config.toml
norm_place = "pre"
extras = ["capped logits"]
init_std_up = 0.0228
lr = 0.023
warmup_steps = 200
decay_fraction = 0.799
seq_len = 1024
steps = 3519
dataset = "wikipedia_en"
MLP neurons of a small language model. Each row is named by its layer, matrix (up: input weights) and neuron, and shows model dimensions 0-95. Each number is 50 + 10 x the weight over its row's rms, rounded and kept within 0 to 99.
A block is one neuron, or neurons of one layer that tend to fire together. After each block is what it responds to, as a language model described it from the Wikipedia text at the highest values.

L5.up510:38 29 56 55 60 43 42 56 44 53 53 47 65 61 39 53 63 67 36 46 43 54 54 49 68 51 52 62 59 47 38 75 44 47 45 41 57 39 51 55 45 45 46 63 44 48 42 49 37 55 70 61 45 60 62 47 57 58 55 39 67 51 39 58 41 49 38 38 42 48 73 63 47 40 46 67 41 36 45 68 55 35 57 57 37 60 28 49 49 57 52 63 57 73 48 54
Description: Phrase-completing tokens. The last token of a unit just before punctuation or a line break, such as closing == of section headings, final digits of years (201'7'), and nouns ending a phrase (career, century, area).

L5.up439:46 57 53 64 56 39 42 50 36 66 39 56 43 52 45 50 37 21 47 36 62 56 51 57 39 60 36 45 37 59 44 43 67 37 57 52 52 39 54 43 40 50 49 51 55 70 56 33 45 50 50 49 54 52 72 33 52 56 58 30 51 57 79 58 44 69 60 28 47 58 53 46 57 47 56 65 45 53 53 42 63 61 58 40 65 56 53 49 46 52 44 41 56 45 47 58
Description: Plural-expecting determiners. Quantifiers, numerals and noun stems just before a plural noun, e.g. some, all, other, many, hundred(s), goaltender(s), politician(s).

L3.up46:35 54 61 47 54 49 53 47 54 62 44 35 41 30 63 31 39 60 55 32 62 45 31 53 65 64 51 58 49 72 45 41 31 43 61 32 46 34 59 40 56 57 38 62 44 41 51 70 69 47 53 56 41 48 41 46 71 61 47 32 74 41 44 49 46 48 49 48 46 60 41 51 50 41 53 50 46 41 60 45 45 42 57 36 58 55 58 51 67 70 52 48 43 44 34 27
L3.up101:40 48 34 48 42 31 51 44 52 56 47 58 40 55 40 47 66 59 51 51 43 34 60 51 46 17 42 49 62 54 44 38 46 47 76 37 64 52 52 64 36 43 32 46 38 49 57 51 47 41 41 33 35 58 60 56 45 48 56 60 44 41 44 61 61 63 49 63 52 43 65 37 65 55 40 30 38 32 53 42 38 45 37 55 60 23 41 47 57 45 43 42 62 45 62 39
L3.up319:59 47 61 54 44 53 46 56 41 37 37 44 42 55 54 68 42 57 51 46 57 60 46 57 49 54 37 46 42 67 32 52 37 45 53 33 65 56 43 55 62 54 52 46 55 32 52 62 48 24 60 72 54 56 39 64 62 57 52 58 31 62 52 45 44 48 57 48 43 46 47 52 49 51 44 33 28 29 51 43 42 54 41 51 61 56 45 49 64 61 63 37 59 42 58 47
L3.up362:53 29 55 42 54 50 64 62 64 55 64 53 40 55 48 28 59 66 54 40 62 38 55 40 66 56 61 61 62 40 40 32 64 47 57 49 49 48 52 58 32 47 34 66 36 47 45 52 61 48 63 74 45 41 43 56 45 58 47 51 59 55 41 51 49 46 51 54 53 36 54 58 31 64 50 50 58 65 54 39 48 52 55 58 46 46 51 55 63 52 54 32 51 51 50 33
L3.up416:29 56 59 47 55 52 66 66 57 53 52 59 33 47 50 61 50 54 55 57 49 54 56 59 62 55 54 34 49 49 41 54 45 46 42 39 40 68 46 39 43 45 32 49 58 48 62 57 67 44 46 44 58 47 47 49 48 62 63 55 58 56 61 39 46 51 61 41 48 55 61 43 42 48 41 61 45 19 38 42 62 60 53 45 64 46 44 47 38 43 60 52 66 41 56 30
L3.up495:41 54 50 43 47 59 33 52 42 49 42 38 53 41 47 39 51 46 50 53 67 50 36 51 52 51 38 52 52 37 52 52 44 39 41 52 43 56 49 60 52 53 28 50 50 37 49 58 53 39 49 48 48 54 57 58 43 55 52 40 58 52 44 34 72 46 53 43 70 44 54 32 48 40 51 57 41 40 46 66 68 42 80 57 50 55 47 52 44 53 55 41 59 50 39 61
L3.up617:49 54 51 52 35 48 38 54 46 38 51 56 37 51 41 55 40 73 37 55 39 55 43 53 64 75 53 46 39 59 55 46 39 68 57 53 34 56 35 48 52 32 50 53 54 45 43 66 65 45 58 51 57 66 36 40 63 55 48 59 62 47 41 49 43 53 51 45 45 56 36 41 40 36 61 47 28 29 51 39 45 57 59 21 57 43 56 62 47 76 67 53 58 52 43 50
L3.up675:46 56 51 42 36 55 50 59 56 58 38 55 54 44 47 46 61 52 39 55 49 57 49 47 56 56 58 66 33 49 51 27 53 32 44 27 54 66 54 40 37 61 46 60 33 55 44 52 42 34 45 57 32 62 53 67 56 56 56 44 38 48 52 37 62 53 42 52 62 61 50 41 33 55 65 46 40 43 49 63 48 41 53 45 43 61 56 35 73 52 64 45 68 51 35 47
Description: Structured field/header tokens. Start-of-line labels and headers in Wikipedia infoboxes, section headings and tables, such as Population, Senior career, Label, table separator rows.

L2.up7:49 44 62 49 58 58 51 63 40 49 46 52 50 40 47 60 55 56 53 51 63 29 57 54 79 62 18 60 47 44 37 59 45 42 33 53 48 53 41 53 56 38 42 68 64 52 39 14 55 49 45 50 43 54 50 43 54 47 47 45 63 63 57 48 52 63 61 56 43 41 58 60 54 30 44 36 70 36 55 59 63 53 50 60 61 38 46 28 40 57 57 67 45 59 52 48
L2.up200:56 30 40 59 44 49 59 57 55 48 54 42 37 44 26 35 47 48 43 54 52 64 52 54 53 50 48 47 57 62 43 50 64 69 54 53 68 46 45 43 55 52 51 63 44 61 60 61 68 41 46 53 57 61 53 38 71 43 59 37 35 55 57 52 60 62 56 58 36 53 51 53 50 39 52 37 56 58 46 41 49 67 46 43 33 40 41 46 34 42 45 38 66 46 56 39
L2.up213:57 56 54 40 71 70 47 28 55 43 59 58 51 62 53 56 57 61 48 44 48 43 62 48 42 59 51 36 44 71 43 47 70 23 43 56 55 53 40 62 62 55 37 55 27 43 44 51 60 51 55 28 40 52 49 49 52 58 45 51 57 56 45 62 44 67 32 49 27 56 49 58 42 43 53 53 56 55 53 38 64 26 57 27 34 59 60 37 47 65 36 61 42 33 40 27
L2.up357:48 50 54 46 38 39 63 51 39 42 35 36 46 46 40 72 29 54 54 35 38 42 43 45 29 71 46 60 37 57 57 37 57 40 44 56 51 62 56 62 54 53 59 51 52 40 60 64 57 41 44 38 46 42 55 35 51 36 53 54 40 49 37 45 45 52 43 47 51 50 55 60 62 42 51 58 48 41 74 45 50 51 53 54 44 58 53 40 48 66 40 47 71 50 61 43
L2.up360:56 47 47 60 47 57 50 57 43 53 42 73 62 49 49 53 59 61 58 40 54 51 52 48 54 57 28 66 49 66 53 40 69 36 57 39 72 61 27 45 40 54 41 64 56 56 54 54 40 46 38 36 69 34 74 52 37 54 45 47 54 53 36 57 48 53 53 34 57 53 62 43 47 55 39 66 55 41 29 50 45 62 45 55 48 38 46 61 29 42 53 59 45 54 49 54
L2.up543:65 38 56 68 64 48 52 53 38 41 32 56 57 43 42 44 48 45 61 39 58 44 66 45 49 46 60 50 41 69 63 51 53 55 53 63 43 51 42 44 51 44 33 72 50 43 55 42 56 40 77 44 48 63 21 55 39 57 46 90 37 51 49 69 68 66 54 64 45 53 58 48 59 74 42 60 46 46 58 39 54 66 37 46 49 32 68 43 51 53 53 56 41 39 41 62
L2.up546:55 49 38 48 44 41 54 31 54 45 57 37 48 47 47 38 37 49 61 57 59 35 64 70 53 47 47 55 51 44 52 61 52 61 50 59 55 43 45 51 58 47 45 45 37 52 56 47 55 39 54 48 45 54 50 49 61 55 51 60 25 49 54 35 57 51 46 55 61 69 40 49 43 48 58 57 60 40 57 51 37 50 54 41 52 55 49 48 38 64 47 65 51 56 51 50
L2.up735:66 49 55 58 52 48 43 46 44 60 38 61 49 39 40 58 49 41 45 18 39 47 51 55 51 58 45 56 49 59 64 56 45 33 32 45 49 43 45 33 46 65 56 75 28 57 36 54 34 69 44 30 52 64 41 77 52 38 62 55 43 28 50 55 54 59 52 44 47 56 58 68 60 63 70 48 44 51 50 54 39 44 63 37 33 53 42 41 57 47 63 62 55 45 50 43
Description: Head nouns of noun phrases. Common head nouns that end a noun phrase after a determiner or modifier, often time spans or works such as season, years, production, project.

L5.up469:74 46 45 43 60 58 55 45 46 64 61 36 59 47 49 51 49 51 45 39 55 52 38 49 54 56 45 42 46 53 57 53 44 46 32 58 51 55 45 51 65 52 63 57 67 52 29 43 50 33 55 42 45 37 54 44 47 30 61 31 56 42 57 48 55 39 34 73 52 42 58 55 68 25 49 53 31 47 45 44 61 48 45 45 61 49 53 53 68 51 51 54 70 56 43 44
Description: Name-completing tokens. Final or middle pieces of proper names of people, places and teams, e.g. York after New, -sen in Larsen, -port in Davenport.

L3.up35:58 58 74 58 55 52 42 44 53 45 32 53 47 43 54 51 52 35 49 51 54 60 49 46 67 49 56 33 45 65 60 54 19 38 56 37 41 42 41 53 34 52 45 48 54 49 58 57 55 62 25 42 51 43 47 52 56 41 43 46 35 37 55 66 56 50 47 49 44 46 43 57 30 65 30 58 60 46 67 44 51 57 32 60 61 53 53 40 45 50 55 49 43 43 58 33
L3.up45:52 53 63 56 45 64 53 43 52 46 37 47 44 56 38 47 47 45 27 50 41 53 49 46 54 56 49 53 56 56 54 44 54 36 33 40 36 50 49 64 44 56 57 52 49 69 70 41 40 50 27 61 62 46 46 26 55 62 53 57 40 43 63 65 42 49 30 58 52 61 33 49 48 69 60 42 53 42 45 51 40 42 50 34 52 53 44 55 48 40 51 44 39 46 39 40
L3.up114:47 37 49 48 63 56 39 45 37 45 52 32 61 54 39 53 56 77 44 58 55 56 38 42 64 45 51 47 45 44 50 56 38 50 41 57 57 61 60 58 73 58 24 48 53 51 47 47 49 40 44 54 43 52 26 39 54 46 46 43 40 34 51 51 57 63 52 73 51 57 39 44 31 55 57 43 73 53 45 60 45 48 35 34 36 44 57 36 54 59 46 62 60 56 66 37
L3.up137:52 60 51 62 53 44 29 45 44 59 57 33 56 27 53 48 54 48 51 57 51 39 36 35 48 52 58 68 56 50 39 67 48 38 48 48 46 49 63 61 66 64 63 48 47 69 41 57 60 48 28 45 54 53 58 55 38 63 56 49 46 38 44 58 51 48 44 58 60 56 60 53 42 62 47 47 52 47 47 58 63 60 51 58 66 55 44 51 50 59 44 62 71 61 51 60
L3.up267:56 45 44 59 37 35 43 56 48 58 49 45 57 61 35 51 40 33 65 46 53 41 39 46 49 65 45 58 54 61 54 49 39 58 46 39 68 53 64 49 58 46 43 56 53 51 55 60 51 62 41 57 53 55 42 63 25 63 61 54 42 67 50 50 61 44 43 45 45 65 45 51 67 39 64 41 40 40 59 42 52 53 38 52 55 61 52 48 43 45 56 54 63 57 54 39
L3.up331:43 45 45 38 46 60 47 41 44 68 62 36 59 45 52 51 34 32 50 43 66 48 46 53 52 45 56 55 39 62 33 47 27 54 33 45 50 57 43 35 64 36 50 54 35 56 35 57 43 57 57 63 53 54 51 63 43 51 45 38 40 39 50 24 54 42 62 45 66 54 54 52 50 68 41 29 54 51 47 52 57 52 50 56 63 62 59 38 45 53 67 48 66 43 48 48
L3.up509:61 48 44 49 30 49 57 53 50 48 52 49 42 36 43 52 65 43 45 48 61 57 53 56 49 37 30 59 54 43 49 43 51 41 67 44 44 58 50 39 45 44 37 31 31 63 29 43 61 51 62 31 70 56 47 55 54 52 38 58 39 43 54 48 31 43 48 54 66 44 49 58 52 46 47 39 50 76 49 49 68 57 52 46 58 55 49 43 37 40 48 45 55 55 49 51
L3.up756:59 48 62 39 53 50 50 52 35 57 49 40 47 48 29 50 42 48 54 66 54 40 40 47 58 65 44 39 47 51 42 38 35 40 32 53 43 36 52 47 47 50 30 50 60 52 34 66 48 58 47 53 23 49 55 48 36 56 47 48 57 46 46 65 67 44 49 67 58 39 57 49 52 49 35 41 43 37 37 33 41 49 52 42 63 52 58 73 34 48 41 53 43 62 46 34
Description: Surname middle/end pieces. Word-piece continuations inside proper names, mostly surnames, often the final piece before a comma or table bar, e.g. Schrö-der, Bald-win, Wink-ler.

L2.up107:49 73 70 59 76 48 37 53 41 64 32 45 53 46 49 53 46 32 45 56 50 56 60 43 47 55 61 45 56 54 61 57 37 44 58 33 52 55 41 33 61 61 32 59 48 56 57 62 30 69 38 52 53 53 47 37 57 51 60 43 50 35 57 58 73 64 35 66 62 31 23 57 48 60 66 43 61 46 51 59 46 34 45 43 55 61 57 39 64 54 56 35 40 39 37 33
L2.up145:47 62 59 44 38 46 27 54 55 57 49 58 37 57 55 59 57 47 51 50 47 69 35 37 39 47 29 65 40 54 64 72 63 53 47 52 42 44 44 59 37 48 57 66 42 53 44 48 48 47 54 37 40 51 41 61 56 48 60 78 50 33 66 54 51 52 54 54 56 55 46 48 48 46 67 47 40 39 54 54 61 47 61 48 59 44 57 58 57 45 51 45 51 58 61 43
L2.up247:55 50 53 38 52 52 51 48 50 64 67 42 40 53 46 41 56 52 49 68 75 32 57 48 61 48 44 46 52 36 23 65 50 59 50 34 59 54 57 43 60 59 48 58 46 54 50 62 52 54 50 56 51 57 56 55 56 43 57 26 63 40 62 61 55 49 68 23 55 44 47 48 48 28 67 64 56 39 45 40 49 51 59 41 57 38 49 53 45 56 42 39 54 46 57 66
L2.up324:32 60 62 51 41 55 46 62 43 56 49 53 53 50 52 48 42 36 42 47 60 50 49 35 55 44 54 55 46 57 60 58 44 48 54 42 33 59 37 36 47 62 59 60 54 59 30 39 43 52 46 53 52 53 59 65 60 48 56 74 52 40 67 42 35 50 51 38 56 45 32 52 43 42 48 37 43 58 38 49 44 30 42 39 68 37 49 48 49 49 48 49 40 44 25 59
L2.up382:45 58 55 26 49 62 54 44 59 66 59 55 39 49 54 54 43 60 51 56 39 62 43 32 52 48 66 38 54 50 35 53 47 24 39 60 58 46 58 62 57 52 50 43 59 57 55 47 49 54 56 45 57 53 53 55 40 59 38 33 46 40 32 39 55 55 46 54 46 61 38 44 56 63 71 44 58 35 43 58 47 41 46 48 55 54 69 60 58 46 52 60 44 54 47 29
L2.up426:47 48 57 43 39 77 53 35 48 49 43 24 39 52 54 35 50 47 54 53 49 39 38 49 46 60 54 46 58 47 47 54 53 27 56 33 51 44 53 51 53 52 28 62 43 59 55 58 58 49 49 43 46 48 45 62 52 47 48 44 52 33 48 46 52 53 43 66 54 52 54 21 40 48 62 46 35 63 53 54 69 56 58 57 41 57 52 50 52 34 60 57 31 53 37 46
L2.up532:54 56 48 46 55 54 61 48 64 44 48 53 50 54 62 61 53 47 38 68 60 46 61 53 51 53 39 63 44 49 32 64 43 62 50 57 54 49 56 36 54 50 41 49 47 45 42 44 39 61 57 54 60 46 37 44 48 54 41 58 45 69 46 56 37 65 49 49 53 55 43 38 35 46 58 51 52 66 28 39 45 31 35 67 40 59 50 47 58 45 46 43 48 59 33 50
L2.up728:45 65 51 54 86 42 50 66 57 55 43 46 50 48 58 46 67 40 44 45 41 15 18 52 47 62 45 41 48 39 49 41 63 40 54 72 42 42 33 35 41 59 55 57 55 50 29 50 47 62 48 39 51 60 48 65 44 64 55 45 62 45 58 57 43 35 68 61 53 53 48 59 55 61 50 37 34 41 50 65 44 37 65 46 47 60 47 51 53 62 33 46 56 49 55 47
Description: Country names and -en pieces. Country names after in or a comma, such as Sweden, Germany, Norway; also -en/-gen/-sen pieces inside proper names, such as Hansen, Jürgen, Virtanen.

L2.up66:53 88 39 53 55 54 60 58 46 65 38 53 40 63 53 41 50 52 60 57 52 34 47 51 45 36 67 62 34 62 40 63 44 59 43 39 54 48 39 53 61 49 39 56 50 29 61 74 54 44 49 64 62 81 48 55 58 61 64 39 55 43 57 49 46 61 52 38 57 50 57 52 42 42 55 48 57 47 37 41 42 44 61 25 43 57 60 28 52 56 65 63 35 47 43 63
L2.up126:36 44 54 43 49 49 55 36 43 51 53 53 40 66 59 39 45 52 67 59 54 45 43 71 49 41 60 44 47 57 41 42 45 36 47 56 59 59 51 59 43 55 37 54 43 31 63 66 41 49 53 36 37 30 59 51 51 73 64 45 50 49 50 47 64 48 71 50 52 63 48 23 55 63 56 53 39 34 55 73 50 66 40 50 43 38 55 51 49 56 47 46 52 59 62 71
L2.up175:69 59 52 36 66 58 53 60 27 50 61 53 40 56 60 42 42 51 49 54 69 43 50 39 43 45 46 72 59 45 27 67 59 41 36 52 58 57 36 66 39 45 34 60 54 55 46 44 63 52 38 52 52 57 49 62 63 37 45 67 52 57 51 33 58 54 55 49 42 64 72 52 46 45 53 70 29 41 53 64 46 61 61 34 50 61 57 45 53 59 55 49 67 37 35 58
L2.up230:56 58 42 49 54 53 61 57 50 48 51 42 60 76 39 54 43 41 54 59 68 15 38 50 31 64 57 59 56 61 40 64 56 45 53 48 45 52 52 40 65 66 43 53 60 43 53 52 54 51 47 52 47 45 68 57 59 47 61 48 46 41 62 43 56 46 72 64 45 52 64 59 46 45 56 57 60 24 49 45 62 36 40 35 48 67 59 30 45 33 30 57 54 58 54 68
L2.up263:44 44 55 52 38 49 50 58 47 45 45 45 65 51 65 54 57 63 62 67 58 53 63 54 54 56 47 40 53 48 47 47 40 38 41 54 31 54 41 51 48 50 53 57 53 26 60 76 74 49 48 57 31 41 39 46 51 61 51 53 45 47 35 47 64 33 68 52 51 19 44 47 60 62 66 39 51 42 40 49 60 61 46 24 42 54 55 36 49 39 48 37 46 60 60 48
L2.up358:44 56 52 49 49 57 88 51 42 56 52 43 43 69 66 42 58 41 56 44 48 38 51 50 61 54 44 59 31 51 56 80 63 39 33 37 41 51 49 64 37 45 22 80 50 34 53 65 62 61 48 46 55 61 29 67 52 47 59 46 56 55 54 37 57 42 52 53 44 40 54 36 42 41 57 33 50 44 35 41 43 47 61 46 49 53 45 53 65 70 50 56 59 57 52 45
L2.up366:43 77 54 48 38 31 58 43 40 38 78 64 43 72 60 52 56 48 53 50 50 64 77 61 38 45 47 46 42 51 32 56 49 45 48 40 38 63 32 48 49 45 30 66 39 39 58 40 59 60 57 53 38 50 47 59 63 50 53 49 57 56 64 29 39 52 57 52 69 44 47 48 39 39 29 53 52 57 56 33 48 63 31 48 73 59 49 34 56 44 41 48 61 57 56 52
L2.up429:60 48 71 49 49 49 63 62 63 53 56 47 42 64 58 46 45 47 60 52 46 54 49 52 57 60 47 53 61 52 41 51 61 45 20 51 46 70 45 63 49 43 44 54 44 63 51 63 57 51 55 53 64 47 66 42 37 64 60 36 53 55 48 40 55 41 43 53 38 64 41 27 49 57 59 66 48 40 44 47 55 44 66 64 46 56 39 40 49 51 50 44 73 43 46 38
Description: Infobox and table field labels. Label words in infobox fields, table headers and stat lists just before a colon or pipe, such as Time zone, Order, Peak position, Authority.

L3.up87:50 75 59 60 58 63 53 49 37 51 56 55 60 34 42 39 66 51 64 42 49 59 50 55 45 65 52 38 76 53 59 48 53 63 44 67 57 43 51 62 50 43 35 47 37 32 40 59 46 49 42 61 38 46 65 40 53 26 44 44 51 47 53 59 48 44 49 55 61 55 55 64 38 50 35 54 37 42 49 34 37 53 57 54 33 39 40 57 35 50 45 34 50 40 48 47
L3.up262:36 61 36 42 40 52 50 48 47 30 46 66 55 41 47 39 46 44 42 51 64 54 42 65 41 52 33 34 46 29 54 57 43 66 53 52 23 54 54 39 41 64 48 61 61 35 60 66 57 35 55 38 53 47 44 51 44 47 62 52 54 49 58 54 38 55 50 53 38 55 50 65 47 46 43 51 65 45 45 45 58 40 56 45 45 49 47 18 53 34 64 52 27 60 49 48
L3.up302:61 46 58 37 43 55 61 49 51 55 49 45 49 40 51 25 54 43 55 46 52 43 52 64 50 56 58 46 49 43 53 42 46 63 41 44 41 46 51 44 48 40 40 52 56 51 52 68 61 42 59 46 43 47 45 54 48 47 42 56 48 34 41 49 38 55 68 53 55 45 50 42 49 51 57 61 45 57 44 59 62 44 51 43 48 47 49 43 35 49 69 71 62 63 53 55
L3.up389:58 44 74 31 33 53 50 42 52 40 51 65 50 51 43 57 47 42 76 43 63 51 40 31 40 33 55 57 61 51 44 30 57 50 49 42 56 54 53 45 52 43 48 54 60 44 59 53 60 55 55 60 43 26 47 48 59 52 49 50 33 50 50 54 74 38 57 47 66 66 62 44 58 54 58 38 56 65 63 56 47 37 63 54 39 47 55 37 64 55 46 69 50 50 38 53
L3.up641:44 42 26 41 62 76 39 49 37 39 48 51 28 55 30 48 87 73 53 36 62 48 37 67 41 51 37 40 40 59 37 58 36 62 51 40 39 33 70 33 54 52 47 58 59 52 46 50 67 59 53 47 61 45 60 72 54 37 47 54 43 53 47 54 35 59 61 58 49 50 65 33 50 46 51 46 47 41 47 43 60 42 50 67 61 44 34 44 48 49 63 50 41 55 39 48
L3.up649:36 57 42 46 49 59 46 47 48 52 60 47 56 40 43 61 35 61 40 46 52 46 55 43 60 52 41 43 53 51 61 50 57 54 51 42 70 48 40 66 65 39 65 62 54 45 44 62 45 39 47 64 28 60 40 45 64 54 53 50 41 50 37 39 45 46 49 68 56 61 50 52 60 47 58 39 55 48 53 36 51 39 47 54 56 53 51 41 48 55 63 62 74 50 32 56
L3.up697:52 59 59 43 44 49 43 40 53 51 39 44 30 65 32 42 24 60 59 62 40 47 59 33 52 54 48 29 35 47 53 55 57 53 41 24 59 45 41 33 42 60 49 50 48 40 41 53 45 69 47 51 51 58 40 35 41 58 58 45 43 56 59 39 63 36 46 36 62 55 50 61 47 65 54 51 62 54 41 43 39 37 59 57 56 50 57 57 47 48 60 60 48 65 41 33
L3.up740:54 58 45 51 51 64 58 42 46 58 59 56 43 50 44 40 68 81 61 45 39 43 59 57 54 67 51 43 38 47 41 34 45 65 42 51 60 42 38 52 49 32 51 22 55 65 52 59 50 49 47 52 48 42 52 58 39 49 43 43 30 41 46 51 43 37 69 62 46 43 49 70 60 45 54 51 39 57 57 64 51 48 43 64 52 54 49 57 53 37 45 59 59 52 39 68
Description: Mid-word "s" and anaphoric nouns. Lone "s" pieces inside split names and words (Pra-s-ad, Mi-s-sissippi, La-s Vegas), plus nouns or "it" referring back to the topic, like "the song", "the line".

L2.up25:59 63 53 57 54 62 69 50 45 60 38 48 67 57 51 50 47 52 62 41 54 60 78 58 56 40 47 59 54 58 48 54 59 43 62 47 42 26 59 51 42 34 49 41 53 42 25 47 60 53 59 32 50 37 46 51 47 51 55 51 53 53 59 51 54 48 60 38 29 51 59 58 42 41 34 59 48 36 59 49 40 47 53 63 53 39 71 41 47 39 58 77 33 48 53 59
L2.up33:56 61 27 57 56 54 50 34 48 46 70 34 66 49 44 54 57 44 33 35 42 36 49 35 54 40 40 47 66 62 43 57 53 52 44 58 61 46 52 50 28 54 52 41 60 52 54 45 36 56 43 56 46 54 48 53 63 39 46 58 36 42 58 42 40 52 36 48 59 54 48 56 38 38 56 44 35 41 55 55 46 55 61 49 45 57 48 55 58 44 47 69 53 53 55 56
L2.up225:46 52 52 45 62 71 57 53 59 52 28 49 48 49 52 57 67 58 48 46 59 50 46 43 51 63 42 56 38 51 54 42 51 48 63 52 51 57 43 56 50 51 47 64 53 48 49 42 63 53 56 42 60 29 33 55 48 59 41 39 49 45 62 44 51 39 64 56 71 44 55 44 38 44 56 49 23 53 46 58 39 65 62 46 69 56 66 45 46 45 59 35 35 29 45 43
L2.up460:38 64 55 45 50 54 63 52 65 63 45 58 46 50 38 59 58 54 45 61 51 50 41 49 63 49 44 70 44 52 49 64 43 41 67 60 49 41 48 76 40 51 55 54 46 46 51 46 45 56 34 22 44 41 46 36 29 40 47 45 54 46 56 72 45 39 48 55 61 58 64 57 66 41 53 68 41 48 61 78 62 44 35 39 36 66 54 41 61 45 48 55 50 51 47 64
L2.up615:68 73 53 34 58 60 57 27 58 49 45 47 40 63 49 37 53 61 47 65 62 49 35 43 51 52 46 40 46 55 45 51 61 42 56 49 60 40 49 62 42 67 55 47 51 61 38 33 34 56 50 53 49 67 41 55 65 53 51 67 53 38 65 60 57 49 77 47 46 55 39 50 47 50 39 42 40 44 50 64 41 46 67 52 50 40 57 55 37 70 65 42 49 28 56 56
L2.up662:51 63 57 55 65 54 61 40 60 58 50 43 48 48 48 57 33 46 57 53 51 41 60 32 60 41 53 50 53 55 29 54 60 47 50 31 38 46 66 48 42 53 49 49 58 58 47 47 45 44 52 50 48 56 35 55 41 68 59 53 54 49 58 46 49 70 51 58 66 60 46 56 54 33 58 33 49 40 58 48 40 18 45 18 47 38 44 61 61 50 39 48 64 38 48 55
L2.up702:43 69 54 54 50 52 51 73 41 47 62 25 42 36 47 43 58 57 28 51 50 42 62 46 56 54 46 51 50 60 43 47 63 56 48 37 37 56 51 53 54 65 45 37 48 60 47 28 57 63 49 65 46 48 66 56 63 62 67 34 45 43 45 53 56 39 50 55 37 40 50 50 52 47 47 51 33 63 50 50 50 62 50 46 49 53 53 65 53 43 58 59 54 36 60 59
L2.up720:66 48 41 37 45 56 59 58 38 57 65 56 54 54 34 27 63 31 36 53 39 57 49 47 45 37 58 51 47 56 63 52 57 40 52 46 41 56 57 47 48 43 61 42 45 53 70 52 43 51 29 46 54 48 55 48 55 46 44 28 40 48 60 48 37 48 63 34 49 45 57 47 41 54 41 71 55 47 50 54 43 40 55 60 33 59 38 41 51 55 61 55 52 43 59 49
Description: Quantifier determiners. Quantity words such as all, both, two, three, most, some, various, usually opening a noun phrase, e.g. "all land", "both domestic and foreign".

L5.up376:54 39 41 50 61 43 39 55 53 39 46 52 51 49 37 47 61 37 76 47 37 48 64 59 49 55 60 54 68 61 51 45 47 37 52 67 56 45 50 47 54 32 48 44 47 48 45 62 56 28 53 56 28 54 30 62 56 65 55 41 56 50 51 48 48 46 40 40 66 58 55 39 63 49 39 69 46 50 37 36 72 43 54 47 32 43 48 53 43 45 37 51 52 53 51 40
Description: Table and infobox field labels. Column headers, row labels and infobox field names in Wikipedia tables, before the value or next cell, such as Lost, Total votes, Running time, Density.

L3.up42:55 47 59 51 55 61 57 55 45 59 60 40 57 51 55 43 40 43 48 53 45 42 50 48 60 64 42 36 45 48 61 41 64 51 42 66 57 42 42 48 46 42 45 64 48 39 53 46 58 60 49 32 57 60 50 81 68 39 52 59 70 49 28 51 45 60 44 57 56 49 55 73 58 53 66 24 57 55 45 64 60 58 58 44 38 55 45 32 40 52 46 52 53 65 56 70
L3.up142:61 66 52 34 37 42 56 53 36 54 42 44 80 48 39 45 57 52 51 36 47 51 51 72 36 63 47 43 47 39 63 50 45 59 49 44 39 46 34 30 65 77 54 26 28 63 46 56 60 63 44 71 49 53 58 41 44 50 42 64 51 54 41 55 41 66 47 60 39 62 60 54 32 45 38 48 41 68 49 52 62 60 46 56 46 47 45 47 46 36 53 41 54 61 40 63
L3.up233:66 38 49 53 57 51 53 48 38 45 54 51 56 68 22 54 44 36 62 51 48 45 58 31 56 57 52 46 33 44 44 53 57 60 30 64 49 51 59 54 50 49 47 50 24 44 59 56 53 62 44 43 45 70 56 54 52 62 43 54 41 47 43 53 44 57 67 46 51 45 53 66 44 49 53 58 59 31 40 41 35 35 52 48 66 44 59 62 52 65 60 64 56 55 50 30
L3.up306:63 37 47 53 34 72 38 56 50 47 42 50 55 52 48 53 52 39 47 48 32 45 54 51 35 62 49 50 34 60 38 35 37 47 62 57 41 52 36 43 54 48 52 53 49 48 53 39 64 52 51 56 54 42 35 65 52 71 70 48 50 39 46 44 47 60 52 47 56 60 50 44 45 43 59 41 43 61 56 38 43 54 48 58 67 50 55 49 38 62 45 50 38 33 55 34
L3.up419:59 58 31 41 54 69 52 57 42 51 32 47 48 61 67 61 56 46 50 45 48 47 40 37 51 31 41 47 60 46 51 43 49 54 43 48 47 54 47 55 58 49 60 66 54 49 71 58 49 44 33 46 53 44 43 58 51 50 61 38 43 54 46 48 44 60 50 48 35 57 53 58 44 48 65 50 58 49 45 49 50 54 61 51 56 53 64 59 35 27 48 46 56 54 51 53
L3.up525:56 43 53 52 64 62 43 59 64 52 31 29 49 45 54 49 40 57 57 36 61 45 36 47 58 46 47 52 37 62 42 61 58 45 33 39 68 62 44 46 61 49 49 51 49 40 61 68 91 40 46 46 59 37 35 57 55 63 60 61 47 63 68 43 31 75 42 55 62 59 50 70 45 64 68 57 44 55 36 46 53 46 44 65 55 44 59 42 67 36 42 48 41 42 32 47
L3.up551:68 61 47 50 60 39 51 56 43 52 53 32 58 52 44 54 52 43 47 46 51 36 45 61 56 50 51 53 62 67 67 45 62 40 36 49 41 60 69 33 69 42 63 62 47 53 56 55 59 66 53 76 44 64 60 68 56 44 30 70 61 44 48 41 56 37 49 42 56 50 57 52 61 55 47 44 56 44 37 50 46 59 51 56 53 54 41 50 36 47 43 39 50 47 73 57
L3.up624:44 36 56 52 45 38 52 36 52 53 39 66 41 46 49 45 56 76 51 56 49 50 40 31 53 61 41 44 41 54 53 36 43 42 54 56 39 33 57 34 38 40 69 48 47 69 61 51 61 42 44 53 36 65 59 55 40 58 37 44 54 46 52 51 57 47 51 57 50 50 52 63 58 49 60 51 43 38 46 51 37 50 62 68 53 62 65 68 71 41 67 34 58 49 34 57
Description: Auxiliaries and quantifier determiners. Verb-group openers after a subject or relative pronoun, mainly has, had, have, could, will, plus determiners like some and any.